From a checkpoint of a small transformer trained on Wikipedia.
Size: 2 heads of 64, vocabulary 8192, 4.7M parameters.
Architecture: LayerNorm before each block, biases, tied embeddings, attention and MLP in parallel.
MLP neurons of a small language model. Each row is named by its layer, matrix (up: input weights; down: output weights) and neuron, and shows model dimensions 0-159. Each number is 128 + 32 x the weight over its row's rms, rounded and kept within 0 to 255. Numbers have three digits each.
Before each neuron's rows, "fires on" lists the tokens most often at its 100 highest values on Wikipedia text that the model never trained on. A number after a token or word is its count.

fires on: "ly" 53, "st" 15, "re" 5, "ever" 4
L4.up478:079158168146114099113111110092109117084122085119092094155098098146118111092134132101160125104102179120046161082155149082134221104097113122109152171122162133149116183109154104107098178118122118128140142138104096096137151141133050153112170182119142117112119120138145166114159101140125082102054125192163147083164071050101119152086178119120159146141091094116106126138131127153115090048101113177133151039125164126083153142170114100091049083103111085150119145157141132123141129095137104
L4.down478:156090100035161164100111122191178114140148169112089112132058155157184107135153127157144143103132130117167094198102136149113115175124139145134098043168076124114122162147108099140119093156114126103067122125146101215126161131106161117094118090112126161117138086113095125145115141133113149116147142149125104097062129185189138141120099179151112107149153139077152133090085124126129157141173117106150056192121130122195123133155101148210114148102195161132146074114100094125120079095151160

fires on: " would" 18, " continued" 12, " also" 9, " introduced" 7, " active" 5
L3.up755:175132058140147085101124194161109101117146134140068111158111097072122102066100120157114163123112152141126148108085110115129132156113141160133103129124159134168151107153114134139157095205099117163115160128120146107151110087081108131172093091100147113078134107102088157157121190096203137159137097148170040107104121138109103130158072119175177123105079129218142164105225107157132148175125109146156167152138152099079144186122134155150087144126186112151161099085147145062114112139147137
L3.down755:107156196127127165131103087113109192170082115147148127121176119148167122106203124139125162159158126127159100130149189162127133119146087095153143127092144137091121157147116105114077162039098120061093134083137104126123158133156109100106125134150121115178132138182167105109146113158062140126161160084112176166145119107165148147119180145102141122115168150120150125149000188075104108138150124134105109107148062119170094096109120128073125101122052094121117159166123138138089180131121080

fires on: "ly" 14, "y" 13, " by" 10, "ty" 9, "ge" 9, " K" 8
L4.up70:070092220109134149046153133061138130109150102152132134125108072097082158116190101163120142147089162149127128117072132146113138151120192161087102097153161139137095152069098126114122101117172152113115125146093087125112149129103119182159146173173114175141113090200130144123149138165080168148158120157175093133173162085089100198140155095132137093125165137150100118143184100126148144098156183160113172107118125103071174071125114102170138101109118079063100138133147170097167153148160114
L4.down70:097125122138155145185089133151092178157000130108106103170077099095166092111028155112101132154120181103072104108151143142132122108130143103173150114151107121183112152153165169159092211123135126112143156162155075128166160124119118108138151088086099198176123173119127095082129115145162115149119171156083087102094130198125159124129087113146137138108123143147136123116154177139151171148144116113145121102141140111191116097140125095108142104125112131164170069084140092059130130139127131

fires on: "é" 33, "}" 21, "ic" 11, "ance" 9, " /" 4
L3.up326:096144199111139132067168098131118073085191129132168148117134128151123152147082126125135156200105156112133106096197099080125071085208151133156118103133107085092121093116105126151105132190143131116135151086126140131118147105161161105168115113085103115125071129137114212112165154114140106088164155145150103100171145124105111180103150071116120127109149154136178163101117177084095135066133118134097090040143165102159155144169120157159149165140141140055072134150167153151138180155113073
L3.down326:155122078130128091199080177111145164111055122136112120159117119122143137114184133147117104065163148166121172132040145160141124164070097112122125147159132145090171062152145142122145128089138193135097079189129131086185130155083128155125086099144182142133133145112093097152093127090122190114127134146092116150096103137162095106131096193158175143158147097161083103130091109184104113175135169126205167178122127155118126159098165111138085110092195067143145155097101144104122142097141155

fires on: " un" 13, " due" 12, "'" 11, " detect" 7, " there" 5, " vi" 5
L3.up739:180168147086158185131125087133107129136131150096102089151170153117091171057123093133074122095142090128144097133113156127152158129091093075108098144110132157145140090150114047076126126126205165130130113035171182176106073173132120098143091104171134100117098169147151106097075150152137155086113133110120105078102103109165160096154081082124196129123172072139151132058109159110146117192148120123131135141122165173171151110093124187167158153152123108126100157118117168156162081132123158
L3.down739:201182240085104117108109194112128162157114097142131138081123134182163143135108096133175173149091130118095152188139139113120154164100081135105083090055154092104086128133127142166130166139154148168090115139144092099163182097104185160163078154113098168131165137131129087128094112144123120095150107179124087154128098150103119163061143102136142148095114076086112059186089124097123140062146108107094149110154133135102120141106138158116160142102156092069121099098109167134185086128157150

fires on: "," 91
L4.up522:160106121141102101143094168123173118094087142173143146097095100117146151051113136185175114068126126137140071146157066166123087129096161159158206099079161182170122105144065150084096169091120134145129133099144104135158164131070106108102098149142192158086148067107172176141102132106095102111117115100130057119176082110116157148174103102131108077163202160099103148123106131152128138133161136121132133060164146112108135218138171145094128128133134116120127116128104196147135091084114100
L4.down522:101183149155089146138100195115141130124189146154097116165104080115119157165088108116080125153102110125208138125151162122120116140121112117081133156161111157122178160177141213123113101167143170171164117115123168206160157125057129090156081164121083048162141179147139054181142136092113106134111085117088128089145145078140093123149148116113116119138111093157140122106118101118128135139161175179099152135153055092137103099120112145095124145105158096084112064127146133195176151076144158

fires on: " that" 35, " in" 19, "," 10, " of" 8, " at" 5, ":" 5
L7.up512:163104131121111087103115125105133092079148184170134171095144148105111082148106120136160141162137190126112162092083112132089143094152056110088058109121112132091131064171102115170177135149152098117082113094107174103079087105022182049101135105102159127117160128111108152125154098156102131131166163172115137115132155065147130109071151179105130117042157168105093129152143158084143150133118151080144159132121065105129127116121136163172154154080105165162155101176132157155118122143152168
L7.down512:125150101110096139119103135186092205147107156124080095157092062105166134148164130113141144158121041168126110135132077164141105168133156100161199160151110108125164115142117152081104143151144125143133104100159129210109117152151125187146147105125131059135152030144129129124141154115153116134146082090084131102148178138142153098175255115101132092162128121116145156136106053160072067143134109068121089133112111105107119111160136149138167131120124109150140134109125097108153106124152136

fires on: " place" 21, " at" 8, " medal" 8, " metres" 6, " put" 5, " Belgium" 5
L4.up21:157165108155093111085143103107181086048152180166120120124123183109128096114118112137106114124092109111182103146129136162130150122202083133125128150132096116073112199105069123125118182099088061151161131177140158189151131169187138125188171082143122137074164161163123101148112160169083155179091172135124133141173124184185071142107114131133149131093097137186148151150158102119135100148134139113159119165068098165195136174124094118121112128155101136093160067139106107152114163126075140
L4.down21:117159074133116131162152172178125154136157130165111081185097108146175144163226115137142126099146105132128109052092115093134124077130105147148135139128149165091115182088089149101089074155086115063111175123096133119087124154089091114165113152108207082137160117107196067115131049117138143154146161120175117148170142142141187101144184062101122075163131108109100201136128069103113147101164133105135158128163158182119125100140149117127113164138149146153161110122133098088143100167151132

fires on: "C" 13, " music" 11, " based" 10, "n" 8, "=" 7, " /" 4
L3.up90:092154159187155186103203114103106089081114120176100124105089118164147182115112127131085118135120136107120139086071100151148090147093091117130098119078172160087103129145128131146059092131204144110100205151139186160044069152109082178128152084121161142137117106121072120090109159112150124098125095142067153153148153181108115133148135132128154119090100119100153163183153159123140147135091119150141110084183162075093161184166106150112143118181148089149174139182137136112167116160142140
L3.down90:127073082107136090115068113194139143090133115109162096173187145079080099136143127093143105173114149153122098130143166146156158130150086147050127142170113121130117103116127117099113190136077150108185059097104081113188183133121186118137057093119097096129103143115131098181122169110154161106129094129148082099130126111203081158167128171128167157134084148147115066138097124161115120138114116101061172140065116136214077122109166105102084136078132124110097118111103146114134132122162110

fires on: "=" 27, "da" 19, " Team" 9, "mathb" 6, "ha" 4, " A" 4
L3.up10:121178112119113083116070178136149167105105108109165115137195154054137143155167141133169101092206095137202120119077088139139159119152124139125106127111174197149125109165096165138065121177207111087121096112083132118100060106115102167148144141155112105152149140134130200101120103153126109158044160158127142119129102123122150088130108136132101086143091102121168139121092138122194137100050167116096188139118199134154141075128126161123112185127175157119089152149133096117106108154127116
L3.down10:124095109126125172148113146076115131153154139178166082116074176152112076149138075092074162205135126118128111126195138112108107151114098166166133130118111112142175146081080097136230120046052152109121139134143134130172161102134132132136117133053126123110132113103098111129163193109158107129096122120128107107180165119086108174148128116156127107103161171117128125118136076103083165139210130124127091121122066086124119176144151080113185098114112074153190090129097101136070112128110149

fires on: " =" 14, " Grade" 13, "ic" 10, "qu" 7, " http" 6
L4.up613:145159146130084077116149096163184150171169122159057133165131143168170117117131103125136152119143027149100088114154093109160125159188065141045151123109141084080143134117159040118120154112123185105096150160146150125081087069127123160117147106101075140171161142184123130107142150157086127130109121115122110100095156075133125137061108118078108099144113089162114154183117054070090130102144126128142164136190156118096087156122140130161189148074123117147126139124133131143155162145178129
L4.down613:133151148118136066077129132117147122138075143139115069207164128128179109104135065081181151116129098139129077112104075140153071117116092143092070148168128118112107148175100151166090160095076133141221100189147162121121130103120068115126066139137144116097174190127109141166087167178114110154121124128163096073151184108174156105127094082138091160117077125153106165126095126148155111075146142111151103095120215088117146140175137141085139134079153111107156119156135162144112159170133129

fires on: "hi" 32, "lu" 15, "hu" 12, "pi" 5, "ti" 4, "vi" 4
L4.up638:164128109105109171152163106109104138132138159126178105098109100142125134111150107164104090040135083168173134142117122157134134144119111097068110114119144058093068081072157108161134129083147085138083053138072100148086141110140207163088136114148098134131121148190176112082150182168119115120167112129106140150158147112111134119115115091136071118141145144135057093113135088100076177113150114098112092147077149153112196172135142148088147136102080038094120112100109122057131148129083116
L4.down638:111133126168125090103074167131202127089132057161117134196166106124118134144095142125127112170078142065130124127099154088187127120184163113138179086098173100181124132160146138121142169085155152129148147104157148106172132164125129097204013172119155102122136096141121101207146089085152166099076174089124127167114106155143159148114105129128158134128101132109141121166122134191111098118111127103146155046098114084142065082107132102118112134122166160118094183106154128119135143162114168

fires on: " national" 16, " pro" 11, " state" 8, " Japanese" 7, " National" 5, " a" 5
L4.up461:138138113136152119143096164106152171126148136102114078115144137057167161152131092122215089120057122100199129084119069104104176166115142071128149114164173065100169141120158147103173080107113132119133084158166150217152170124116134145153135166098095127154146097105153094108135131196126150120084107162089121106140087157098096132143132114124151143121079161112147159156071090131123092158158101179149080171101048119138166157126130078081083148136124128131100056104108094082159109153139141
L4.down461:144143070134121066082170145121169108086099156132093104209185181102104102107153109164111082150115078135138139116117084085124131131177158130111126085115096190082155109142106123073150135160088123139154197115115111100144120077091102102117187124140107111169154112169098136166111160098161169101137174162152148120081179184158121111108123105160140145170141120152183105113108159110108113116167117152118141169105182125147135037098148206152141101124181114105104198123092132128150083114107191

fires on: "th" 44, " St" 16, " Rock" 8, " College" 8
L4.up556:136183144144112169130159103131103081149150064107096132095083119159128164121079143156103125125081115157091126139125110144140116130125137117215070117152084155155144174137097139061080096130212136145113064141116124187109102157162120104161155142133110167147132079085123109134164145096176086127136108107172129126123143134132083117091133130094138116117209104107213125068131126135123091144127119115104158157111156090111153151167096138136056153135110069157099130117121134041151234101170136
L4.down556:089137124141084119089137125101131087143120136126077117138113159144153143162110138071123168051179121135154180108121126163116138135154139151090155117111108165180129113090172163170109183166073084145126163118166133072118148074077167136143068158106163122223130227093144187123142074166140177138162128133160116118160110056144135160098143200114133093110123135169114089153129200090100130121142148099148132121098086149126086124079144089085116116119157145126152111122120113154070082087119152

fires on: " on" 64, " career" 17, "'" 5, " side" 4
L3.up368:114157164125124149123152112134120091157149115130136087082143143159150109144149114151106143138128119068199113102195137063131152148131156089050147151137138102117097124108092092108119102112162135138113145100156152161147116107095098108089074111135158153080175143144082151115105127134108102075137116095175151132165068141147087153097166115111039188150108147159149145118124167221108154156119105141101076078112081188152072176144174127158149201152142049140153078109126159088162103095169119
L3.down368:181102123140144125146099128116101148114087204126089150209103113126082161125119156144135127117090164189151145143097085153100084111173123124139076134124150137115121094056162137159138136118118130184118110127122105098122159146212108165150207128144125072127103074154113134099135155121141119176108117153056111095107149112089118144133154117149182081111158141124131070076137152067112131134100172115137172100153130104076228115119109145122120098069150150112121145107108118089194168102037121

fires on: "n" 18, "na" 11, "r" 10, "t" 8, "in" 5
L7.up397:086126118183091096193119112117122122135131162146122140136054116100129142111118090164126115133115142155152162179128142168119175125131139077107087177142155148132130097145148197123076127145137203146200075159138173113117169139145091107113118113156174124148075104163122180181126069195112136088181065124097152107140150128130143141120102176154110098131124097093096169076144065083180094093121167102130162142151141127070144157144170161090105068044115106154133101161179106129145087147130118
L7.down397:163131091173061183118128155121078104090113119144140090131144170081174187155075136156122114157101096134123087127172123069113129093157146167140136166084115129102060111185086075083153167143138118147125132098172174148130104151083083109129150133145051133167092146082141117185139135124139140165130124129157083115151145094114119162098117135079135106144141109116115131088077142160106129113186110098155080154118175147094155135120103157167168164069175127118118047082127158145063212136122164

fires on: " a" 13, " up" 13, "," 13, " his" 7, " an" 4, ")" 4
L4.up700:153132097044123135161121128163105176076106106121189140106151120112170141132107134151122070055075144104146134209072109114112172107069114139167153125134090113123153086210164159115123194067097136109130127117094124108119152193156135122080196107150086200091140180173128075161157130114098085153125121136139125081115134145084142106155112125129072150173122163110186134160127180123113097151137105129108165097121083154120120122179102130074090148116152109164118099107077142113149103118103171
L4.down700:112208196198160140132120140145174092109147131163126091135173122153136098153146101093144129172062086113117149071148094088156117132118133060131118152092153098120135150179139145034076131137128145168118124117137170102140178110147136141131083133135162098203095072110159092100119152113107148111110215099121111188189081122192118130125049079135175117106150099129093141113144120141134144163136099147114160038086109097124100152128136126147145132123080129125093082105149124150131105158161106

fires on: "gen" 16, "bil" 10, "mar" 10, "lic" 8, "Personal" 6, "en" 6
L3.up472:098108153067186109071139157134146141186140069137127129134093088132094084152173086202084174153140141128115100154099154081080137095104173113077108132172090144162172128162151145143130162079115131139146132100097134136071085079140136075155109103131133154168124124088111110130109112114098077143134097146158123084118111153116121150127139137094116106171096170147178156109172087070117156114116072122173200119090175166165096116151176091127184160056107172111152076187092128070137130130126151
L3.down472:145124128151085130112090122162153085107102135120118156148113183118148139144136155127142053111129119108118132148219125151213098166168114121121112117137126143108118098114131125170096104136178127136155120127156116075213149112145133150093142100153173163098134102150034110137135122172179166126119130139130161144112137060136115121087133060160117158130136116118067153117046183123173133111136134122158103113117143066113239133152090145148161106172153152166087140057136142130200079147092135

fires on: " M" 31, " m" 15, " K" 8, " Os" 8, " N" 6, " Ap" 6
L3.up268:098119144137118112096089187218108152092141138116105102074131121040141148097179164121152121133089146144092157106130132144117100140091174121151104183118137141155136129144130171134146156157200156074107081112132137196123088182093059144153146067146146182100100112054164118129122134150094162147122126159110104120121154123156175057146132123135176139195089139147166112169135075059132108140158108134133147181137091136123130163117069116130103090090070113120116146184165088108165103161149149
L3.down268:148164118146127162139108170155136170146112148118191109081111095095112148132129143077076147125076254140084034102172148134099103112156164106200137114134188163137113070136142135100131093114118178154153069115131144133156127138143108116138128133168134189115184088095093039126101131145093179165092138095150138118065117077106134112141160117164110119126110176147132080141087165114125093114131104107147123104117153091126158115167104165145130148127110131085129109136086108160128111142215178

fires on: "E" 30, " while" 7, " by" 7, " after" 6, "P" 6, " King" 6
L4.up178:155094089054117076108077139133140120058113066185129160137139123112178117180164108135089135157185184120162102143068148137124191170160094037151156100140213116118102094099092098112086085126106133130151127130096156135132138161111140152187131091111153147126127091098111100102145148109147120159165065119105093108163149136229119117043117163182153145127166129138090141080145130137148108111109136163203152179115165130118116083118129123151138110107153107140120110098154124110128160158148132
L4.down178:173138158108178137166161179104119083160120086164102122088136116145164136069142166177163129075148099151126156097131109157131182106146132173162124120142128166126094223156128144129110106098100064098135156083116077128145164099106089117092142141163119123133158148180136178164073104104185098062107125114125135098100200170084143165123166138155062126149087125138155081061079099082132182148088103114101078110084114182125113118118145143178098128184062124124119142137095138097146135141106141

fires on: " L" 31, " on" 15, " On" 11, " San" 6, "On" 5, ")," 5
L4.up86:186103138104119133140155135096055110197088163142161120118101151120148180130099067172122160094110109128090036110122121129153170157156114141099126092146177124097199117108095095097119129137174167150174147077132112102104109100188124145087125105112137151111140112177160171125161131185153188142184119138157122136080137124138102189131107130115115146075162127183142201177121174142093121134087104138083139090089152100201094128182102109114134124072139113134136146102124140197184115116109082
L4.down86:131112139083101165114110163129136116149155104149072170130136148152132101044123169144161120174094144181063128125136112135063070139107178069108116123045141112180167126105112152159167087151088102204088085140068122092108161126172132131103132128155155115068130124131155125091144156162150140134172179065184138060122114087138129153075126147123110143135091144130120181123160098161128084170078132168119158160119133172074106099097126149102139112119097159062111158160173107144092154164117153

fires on: " ==" 21, "---|---|---|---|" 19, "==" 15, " who" 6
L4.up262:129123132138093144069105134133136130120112105068101115143099142143139153172095175118123075144079084197151193109093119128106159138107130117164172110214161137155121141148134166197123104129116130120108097113154108159093106128186168173115213133157141132133129077078141106097153071189142121132157103135162149119091145162177102112185149020120090093084172096101128128155154133096072131141131085110113111076099141132160172141096125115108114098150082112144197101202114128141108117163141161
L4.down262:060113114175160118132132076113107072107132046088163198131145150145118188123121174128107174074173225134169079132144137122087139089105151082072126143114141144157120092158110158143209187140147093088141176128146165095166133125134205102091098150145199130145055129178106122057101089143100092121114100136149115116091164075115136150147115132128136118088130106120122119096132140115076121107162109114137136116093137092170087129135101110166137147158116157145088087161109125121145120145184137

fires on: " career" 21, " Ma" 16, " re" 11, " art" 6, " Master" 5
L3.up636:121120171071133144096140193125178107104167130148098161134109131099183135150123106158133084141159147083194149114129136105109138124113172171161174115181101093175128137125114085121105169189157161143103190097077173118100103147089111161143064110123098080133082125095128121081176071060095128074088133128067131063175118137167173150132078128135105153163124166112115183115096110092135088117162140132127125094156187137145114115112107086179183116186193079133141131139121110075155132135116122
L3.down636:122171114132156148092176089146156177123129128111094165145149142137144127141157077072117050133066126165102137153122159135136107111166137117085118144118178067090119089199129156158115116132136137168127110182097086080164098159136151160120157117162148190124175113149121174189102178169146174188088079106111157138139141128079083121130140179156174101092147132152108042124137119134100055093081142103145138166126051145105164143059144156140118107116135123119124150123098081160079131074099123

fires on: "==" 38, " ==" 12, "===" 8, "ch" 6, " of" 5, "====" 4
L3.up47:104113164202178057136158124108168120014134136156112151088096133088169106110115136167100099096138071198101121130116124085097121151119166137110174142146115113138128174166157176150123103088188147147138116153160115157166119150121069130127161132112168151138099150139170142110163098123105130085088105162159132122149164130109183134106137108160137091106210108106185122149162135097145103189149146141143189123129092131103199142122125117175150117122160146100126067187145126111067178176073124
L3.down47:138087158127083127074123148149160094133143117099085110114141137215063134109155177134103087109100130149091155097119114131085128096176131114159104122107116142137170105177119124103132104128187065116133161099149197167061133107167130142076153172173148159094139113127087119165124141097171124135102006164102161162120141098140100129168112139154078162088141137158129160139113149164171091163088192099089159092116159101126099111141072071070152147113109171151149148098133177117184152122143134

fires on: " have" 17, " Ken" 14, " Tak" 9, " Bon" 8, " Mac" 6
L4.up435:068128152118167157118148113201070141091167153075129142164144101180195102082086175139139137150123118175156122168120108074114096125065157120099129093115148172104073130159073163159134131167138097172091117128163090155127154166173093164102119125120099164109165069125158083147080145146070086166168140091119189122149143108151097156091145179079108116129110129136091095092114124151123143111142162084107117141147110129165178120131123141079098126133149119153137058138188128106212159148129194
L4.down435:105104078131115085082133156170160139121096088113107115089143153098115094064160146108143131143164189145187220141109127143079119129140137089142143149117126116151175156075127103141135124187181069196088089084175121117086137102167142122143098090110116103133178194104134138111133125139102223133150075100108125119126181100137140115099189072096066108174111140127161127189097180147121144157097125124157130120085129119140116149137086121133139085167122157137118120168164093182178118094166176

fires on: " football" 21, " play" 12, " Football" 11, " for" 10, " Series" 5, " events" 5
L3.up211:133129164140147176134148110127101210164121136115094089067148130130138097084126154134163130097156173159131085130121049095131096139105089108109107099124098127134114138054075080128119155101131165127175111098140129164047161194137094108114162175106143071097138132151144127113161115143161113114136113157159132152141115154137146166185154128121064124121155031110130109216087112099126154088123105190168120133133126139125228124149130158075182202112121126168123103149129131178128106107135111
L3.down211:085160171092094077070121163054132114142120128134123131142137098133149161178122089126129133137170079145123178156093186123140172137123141059106145129103173105117150133108106187141112130153162184183104145160096127063104110128078134102136130062164121167159133121117125121171078182095140130136097140109179096084152135102173137158118158092130136132121109229065097128131202174144083151171160126139113102152095148081108098134100140102110117104209148073106163121146158156107121156107064110

fires on: "S" 21, " US" 12, "SA" 11, "lan" 9, " Star" 8, "US" 6
L3.up609:143140106147138117115124129177122103108105191113175131181130118131142140153161185090176100139117171089125120131125131122073191091113079038139063118157142087099172130147104127162160074154116138142103091126174132141158139136102149161047131146104080189171164154155135095115140171133189025149123136095125156153153115142159073096143136137113109072126100068086074164111146106128140158117177104058092161149120139150140108138082161128136131113115170172101126123107169126067158124137154085
L3.down609:124112163123188147078163159095144141074187108113138135125159136096119104061157192149136183139167080123129122162079116189126130148196130093110097114106132188185167090088200150158092133130179113107150098123138143139124190136103126120086096138109091159164111144140119124117126102058171157110114156072125067125131118145133107131151166099096110133127154168108110216140129060094167127167127118120113148078156129139065153106141117084132103199173111079092171155083114152154106144140095118

fires on: " It" 21, " it" 14, " composition" 7, "core" 7, " model" 5
L3.up634:103128150122102120084122171163108125135128154088139106094152191121183154192147095127146185091118111161142149115101128129123107129030164040170108149084091142109148106118168122157140110120155121093119122142168149131146129142134153206090151062186179120185131054084074104127093112042052141088143160120124102148134119116146115121119113130114138097070094161111153162132121150083114077141081092128161122074122115143126128148125129147101121141124116114196086129172113180102196119150093113
L3.down634:138114125131145155111043120113134077136137104149144083152122085161108146117146148180164159077134171134097083132110099136133116132170144167144189147221124134136110121146179121122149124138174032089096113068188149144164123106165126119119118138099136114111122192106158041133132151146114121122141116180161132111084145126099188127196089130161059110123127126160080060152168129137161120200155089141090145097119109129145160108154070111139132180093185169099136134139088079118123171115131139

fires on: "ner" 26, " E" 9, "bra" 8, "Man" 6, " El" 5
L3.up443:059112090141172142128091098068052140115155121179142121105144154163147119077133151187129155104149137158077149099136113121143136098122094109126128108121181095127158101084088047076117129097110127103126123121121108134191157110140153126088197136126074142150114079164145132149091090144092198106097177175160102165138097092119160110144124140098072094103149167154143097135132146129174150082081156151160175114138075113105117137138135148130166111177120060184126221098154145115109095109075174
L3.down443:143106138093105117170149250117128056145123109115168087120165090200113138141146108108113156157141096080114173109080098145137129161125160102118131136165118135134168180158131127124155142177162147094145140107128162109080132125090109086176144148090129091079160127085121143057139132126126087176174105122087117047164152104167122165115162145126115172146163093135105136083153137132091082176142095129080098163114198146151160117117135148108120115086162130113110050174132148189136191166151156

fires on: "S" 16, "%" 11, "ph" 8, "P" 6, " number" 5, " W" 5
L3.up671:092068145136136143122146162100101096100167093160124114128172141166099172159150158125121088186077098076162114078099115139136134063177109126150095156088066125175117172110160092096075107095102131052092133165133159062125141123156086127101164120173103130129157151143104111161096165124123127107135128166112171139149112145179125132120136085069121144148152086156094105086130110132084199123116040141124133081091172102163137079170110141117093076126094072161137130154189140155120112139147203
L3.down671:121133131146112113082146141141111104156141150120086163127079149182132114116145096075110066129124157094143104182111165130137121201039096108121127101102108107132160098144138135141148145119069107068154149090201134117112057152162199097126117107076149141153146112124144110108143036112050132162147130146136103075093174173094171104125123139133090114112170176168156171158118153117151142200150198119124078133151108150121145135060117117128139166126152141093162072083149140111187106139115098

fires on: "k" 29, " K" 10, " University" 7, " N" 6, "na" 5, "a" 5
L4.up599:128169100163133090126125118131042080143153118100132144125094100123108128096149139132132119148163129171200128194108130102153103134140166097164127098104152084157150124159148158149064118192159119112167100174089083134077081126159124096119112094071160135124064132117133158181138054161119135126087100137141114154105146124140120107078135065102124130132167121181180175154137089073117141097097192137067137116150153125079180203139169143144168152127124103110106152187112083093128082153130055
L4.down599:135095138123093106087071133129147139092119111194119137124133136130123072137071147092061163099095150134090137093142109207105111153115115118161122122110152112122160133151096144080167123114090157148137166126142164096186119118095135130132092167158175162149206144121147132088129162192137130161149134120116101126138068112117087127155169115146161150124092154144096048139083154152162040152170088112129202109121099117197093120178121114130105068126165115103136161058155193187080122088138137

fires on: "\n" 21, "===" 13, " from" 10, " as" 8, " with" 8, "," 6
L3.up42:145149116098102179108126109108145069087157094138146132116073157148225143080108103119075154086132139181158129113090112146155172102111174152171127134123174151157089147136087140132179111102128158135121151114151156125126026159127140115099118161152149127143095164112070081149075156107101122119123132091129096201114075120164112104122092084159106117102123190174119140100164123138159130098091152117137165163207189095184154105064129124155105114160186162080123154099141120137173141105185133
L3.down42:103137190093193062144155169107136130148075164123171143147097114100097134149141158179137123150080125147172142173117172150099060102163130132155108132155100128098138116137106128122090134106153117192165177190117199127143126140165171120131033122138075073087131134147127125196049129153098086118133090155170140163112151062135147128106157142121169101177139127141112108181116120108131055148165147118085098103155135106114096161126143163133139128114173095123124107114055168205147154124104139

fires on: "---|---|---|---|" 27, "v" 9, "uc" 5, "av" 5, " Va" 5
L3.up298:109148107091161102098101098140132190015130125153108143132084112084099109155146174172117153090134064173150143152172158117154121127123154158133174113160152102098109126090086097122172104118095117136127135150105129105134139152120139140049160094078073153142119154153146108137141134105118100191139120174132138167142128151123100111105146103194098121106117143171137189118186102072091125185102103096122206103156185156080121134117118060140154109083184100106101109137236126140158154121146131
L3.down298:134132130190108119161200169162126147159170087098060125146162137157148136121091115070120149204150181087087142108068122154130060140158107116103074159116128111112098135173073157117083100122092110112165152102137094159178143041077144136177082180135199125104108081132093118179090095140140112109114141070119120185099113120154168130105108128115137191138117150121134132096051168134155148125113156137150120139108125178139094142147134155165142115133146074157148150121053174113123141137112088

fires on: " =" 35, "\"" 23, "ob" 6, "hi" 5, "\n" 4, "”" 4
L3.up116:119165193102032161137153128116124091136071182146115078141084107137186103084128163200091171091158102197111065126076127117186113116157154136165100153144175180139176165143171109154070116124126124095092160148107156111152106134072096120117107123157182119144165109165116124153131131103126134113093096061132131129169085107101170087136076133136079140171207084125144151134175147142118152119142156128145101162153062118129147141090124117123143127117132122107150143135086148091196180100133146
L3.down116:099162143119101100132131078183128112111081177108107172096129033114146137111120125108182123155159172177135126103183118151126101108115070132062156134119090189115155160173135117119142112118115079118147154139127109061138197084125143160134139103103145064118044112158111113233183115160118125171105133172084185136171163208122109157129118158114123080067047123128111139160126146087133117109148179122142119167117092124115116130085176098155138146111093093134127126130141137103112119140134125

fires on: "ud" 38, "ad" 21, "ator" 10, "ated" 7, "vert" 4
L3.up56:143138129162130182098061117089108170166145122140112143155171087164175168110135134125108138151099191135144111104157134118108150118143114114172125090155149136092135149118128103185091148128126129136097163118139149144171049137137186219103100100072150134118132146062126200090089152126094093118128117082162156118120111178101114115088068108108120142093094151139188134137117196182147135064131123153112130123122158183073153140105173148081060147161133122215156132167145102098142161113068091
L3.down56:144118133131131059113086161128175093102090082120163142143214108115140137114155146118124125108197095177053137072118087125093121143195132090071142136191098108172145091147115146101180132110073176171153139154174147097186201118149103108196170106138133113121105153135139154094162134087139163136107116110092174144133124124141126171130159136104123163159130117132167103114144131125188143142099085119139074112069082089191151173183111142171114113119148092081161086124146143119131163082092089

fires on: " of" 14, " not" 14, " are" 13, " were" 7, " fall" 6, " Released" 5
L4.up666:194108078142082132093141125150122090123148165148070144110102061161100158128087119137070136129155170134146090161105133111106133120144156143166164042147107156162109174187158120056171139163104137120106156149135170169153132085125152155149131164102092118105127069086113156090100117162091112101176212146052170156114167111117128109156119091117126133111126098188114141130109084136156078112121173152105140114143116100106129109066087131113164197126110112120144044154098145134082155079102083
L4.down666:122112176136145141177126120105147156120093084134196116129139177125140113065160044134165146160101121155094113117086147142160105123072148112128139138095104066140149080110110116194108139159090106135134132117161133107051137096107134107072162108126068139143171128170134152085167141109186070188106138133163113174092124141164172092119160110092062200126111144112200116120176163127081165131091145063117097148146136145128151160142104114164089126151134180097127172056139168140174104143098117

fires on: "ly" 33, " only" 8, "ever" 7, "ful" 6
L3.up623:112083167118166123097189092091089122125133175200121183144107133090093179134165109155128114195091096058130091125098122115158141150126079112157137169097079086125143133165093139186072127116101153148094163166127126156126149086158157151113158180109167109133089178160102152158136151176136092081104175121133136110168136135064125124123121104114139115100197074122123131090136188078149165118136100171087134138145148108136152099110106171134100139063163134115120162190066130144172210131104103
L3.down623:144143146096144145129079173150116108115118083185132074069136152145117118108093173096120077179097207165124195135127167180108117125064159117124099121073190134191142145140114141090205146065122156088160139091106118148092135156066152159123148081146125105176108132078117096096150101097173122152137089135157116122130104114171167102132174093110135119171080073177150081174142081124080139123078126094124073133132106125168196116102163139095138116086141117148118120141161105143095112113180150

fires on: "0" 18, "as" 14, "ap" 11, "m" 11, "other" 8, "li" 5
L4.up568:168118143090196108092113106086126122082138102159138141137063159126141154085137121127097106179111148139145170156113100101176178110166064135153055077168161157091145156094109113166126182111098133181116056090142107106126126162121125117154112088121129116191080105143124104114158120141091160129112104136084068153149136128140136131107152134127096064093094110158051095089104193101131107118087126155195048115139093115153099133201107156137133077089121115102111175126140158120175100153185148
L4.down568:116095136142142103159157114206145119132152130094074104090155136129118137195107119105149183101171158121071097151147105143148084107126178183172143159129152107118136148105124139085147130124172125094066063113197162130102066172179151142121113202138135139175137103105116121192112111116142079122148171201125172133109081104150189125118094138165133113103088087134128097157111129153083113120169170094061131128126137099117117112075145157111039200146159150161112112098129121094176099144148098